{"n_kv_head": 6, "d_mlp": 768, "activation": "tanh_gelu", "norm": "layernorm", "positions": "learned", "parallel_block": false, "init_std_o": 0.00359, "decay_shape": "linear", "steps": 6028, "dataset": "wikipedia_en"}
MLP neurons of a small language model. Each row is named by its layer, matrix (up: input weights) and neuron, and shows model dimensions 96-159. Each number is 128 + 24 x the weight over its row's rms, rounded and kept within 0 to 255.
After each neuron's rows, "fires in" lists the words (lower case) most often at its 100 highest values on Wikipedia text that the model never trained on.

L3.up130 [110  56 148 141 162 107  74 151 136 142 123 130 117 139 121 110 131 117 111  93 118 128 144 153 120 129 125 116 136 139 109 186 158  98 170 112 138 108 125 125 126 131 174 131 146 100 141 117 131 124 149 140 101 153 159 125 138 136 105 138 128 102 120 133]
fires in: "that", "also", "both", "again", "not", "only"

L4.up57 [136 169 144 131 152 133 105 170 114 143  84 149 163 133  85 127 103 148 171 189 118 130  89 126  88 142 126 167 124 105 122 137 122  66 132 120 143 167 125 159 140 119 122 162 124 137 112 159 129 114 151 163 120  91  91  98 131 125 125 110  96 124 128 145]
fires in: "he", "school", "health"

L4.up512 [149 144 132 122 122 105 131 165 121 135 113 125 172 188 141 149 147 101 127 122 116 145 113 101 102 137 137 127 137 117 126 108 139 122 147 129 122 113 130 168 111 135 162 169 128  83 118 193 140 104 133 112 115 126 142 104 124 141 118 121 116 136 133 158]
fires in: "that", "us", "not", "usa", "time", "states"

L5.up507 [ 89 146 135 122 153 130 144 102 111 103  97 130  98 114 121 115 121 149 130 166  97 140 118 143 108 117 111 113 139 137 120 134 109 188 139  87 125 121 131 152 106 102 115 142 106 152 126 129 146 115 168 127 157  94 133 128  98 116 135 132 151  82 131 146]
fires in: "games", "father", "given", "continued", "year", "school"

L13.up456 [117 119 170 140 134 111 107  93 128 110 129  73 141 114 118 167 106 123 109 130 116 182 113 136 142 153 124 138 142 109 127 120 107 143 132 119 141 160 164 155 106 124 103 103 140 165 147 142 130 150 142 131 138 129  97 127 130 163 111 134 135 113 146 140]
fires in: "university", "state", "some", "become", "s", "indiana"

L3.up543 [149 124 148 124 121 105 120 105 107 122 193 128 126 119  98 114 113 149 150 151 145 142 161 104 112 107 119 134 176 132 114 118 114 135 108 151  77 138 128  90 114 131 101 135 129 155 159 143 111 204 149 106 155 130 154  92 143  84 142 128 146 162 142  98]
fires in: "for", "during", "with", "under", "center"

L5.up120 [ 93 142 140 129 121  63 150 150  92 143 139 137 159 150 113  91 175 180 169 163 156 146 136 105 182 122 131 108 135 118 150 113 122 122 112 140 151 127 108 146 114 149 159 188 113  92 117 169 117 108 127 127 116 125 157  85 169 141 127 102 120 122 121 148]
fires in: "institute", "general", "president", "addition", "support", "composed"

L8.up17 [ 97 113 119 150 114 156 147 142 115 114 100 144 137 153 150 137 123 140 152 131 116 141  93 123 139 117 106 100 143  94  89  92 169 126  97 130 116 101 135 111 171 175 152 151 151 136 150 185 138 119 121 122 110 170 153 171 101 128  86 111 130 136 139 163]
fires in: "him", "his", "it", "her"

L4.up120 [145 157 137 147  78  97 144 157 136 117  80 147 116 166  94  82 138 153 134 110 147 131 154 129 156 137 139 102 170 143 108 100 126 157 126 119 141 139 109  54 118 146 109 161 108 163 106 121 150 160 149 158 122 107 128  65 148 115 169  97 147 122 124 137]
fires in: "it", "release", "period", "season", "competition"

L15.up463 [146 107 135 133 102 116  99 141 100  98 127 118  98  92  86 109 121 101 132 127 131 107 101 118 110 118 121 137 150 144 117  73 174 115 101 124 121 117 143 148 148 141 153 151  89  98 124 145 151 112 147 135 171 154 132 133 148 126 147 106 143 130 170 104]
fires in: "it", "he"

L5.up458 [129 109 150  82 140 122 100 102 105 155  94 170  83 126  75 130 124 109  99 164 175  93 122 172 187 165  99 118 147 123 125 114  89 138 100  98 114 103 125 122 164 105 118 146 111 138 129 152 122 134 143 108 132 129 140 120 125 110 106 140 145 134 153 133]
fires in: "home", "born", "is", "established", "italian", "italy"

L5.up568 [120 163 130  94 101 100 113 129 133 132 106 163  66 169 113 102 118 180 102 122 123 103 117 130 170 137 108 126 131 123 139 117 123  97 104 101 112 154 132 119 152 117 155 146  78  93 113 180 121 124 101 126 103 143 106 104 133 133 107 139 158 155 139 101]
fires in: "appointed", "according", "however", "very", "followed", "active"

L5.up314 [144 122 172 132 138 107 156 150 150 153 158 108 134 112 108 111  98 150 124 153 157 170 150 107 133 191 155 106  86 113 143 118 103 145 123 124 120 129 116 108 137 136 104 175 103 141 144  92 139 143 130 131 111 114  93  38 126 105 134 106 148 128 151 134]
fires in: "states", "association", "war", "museum", "society", "university"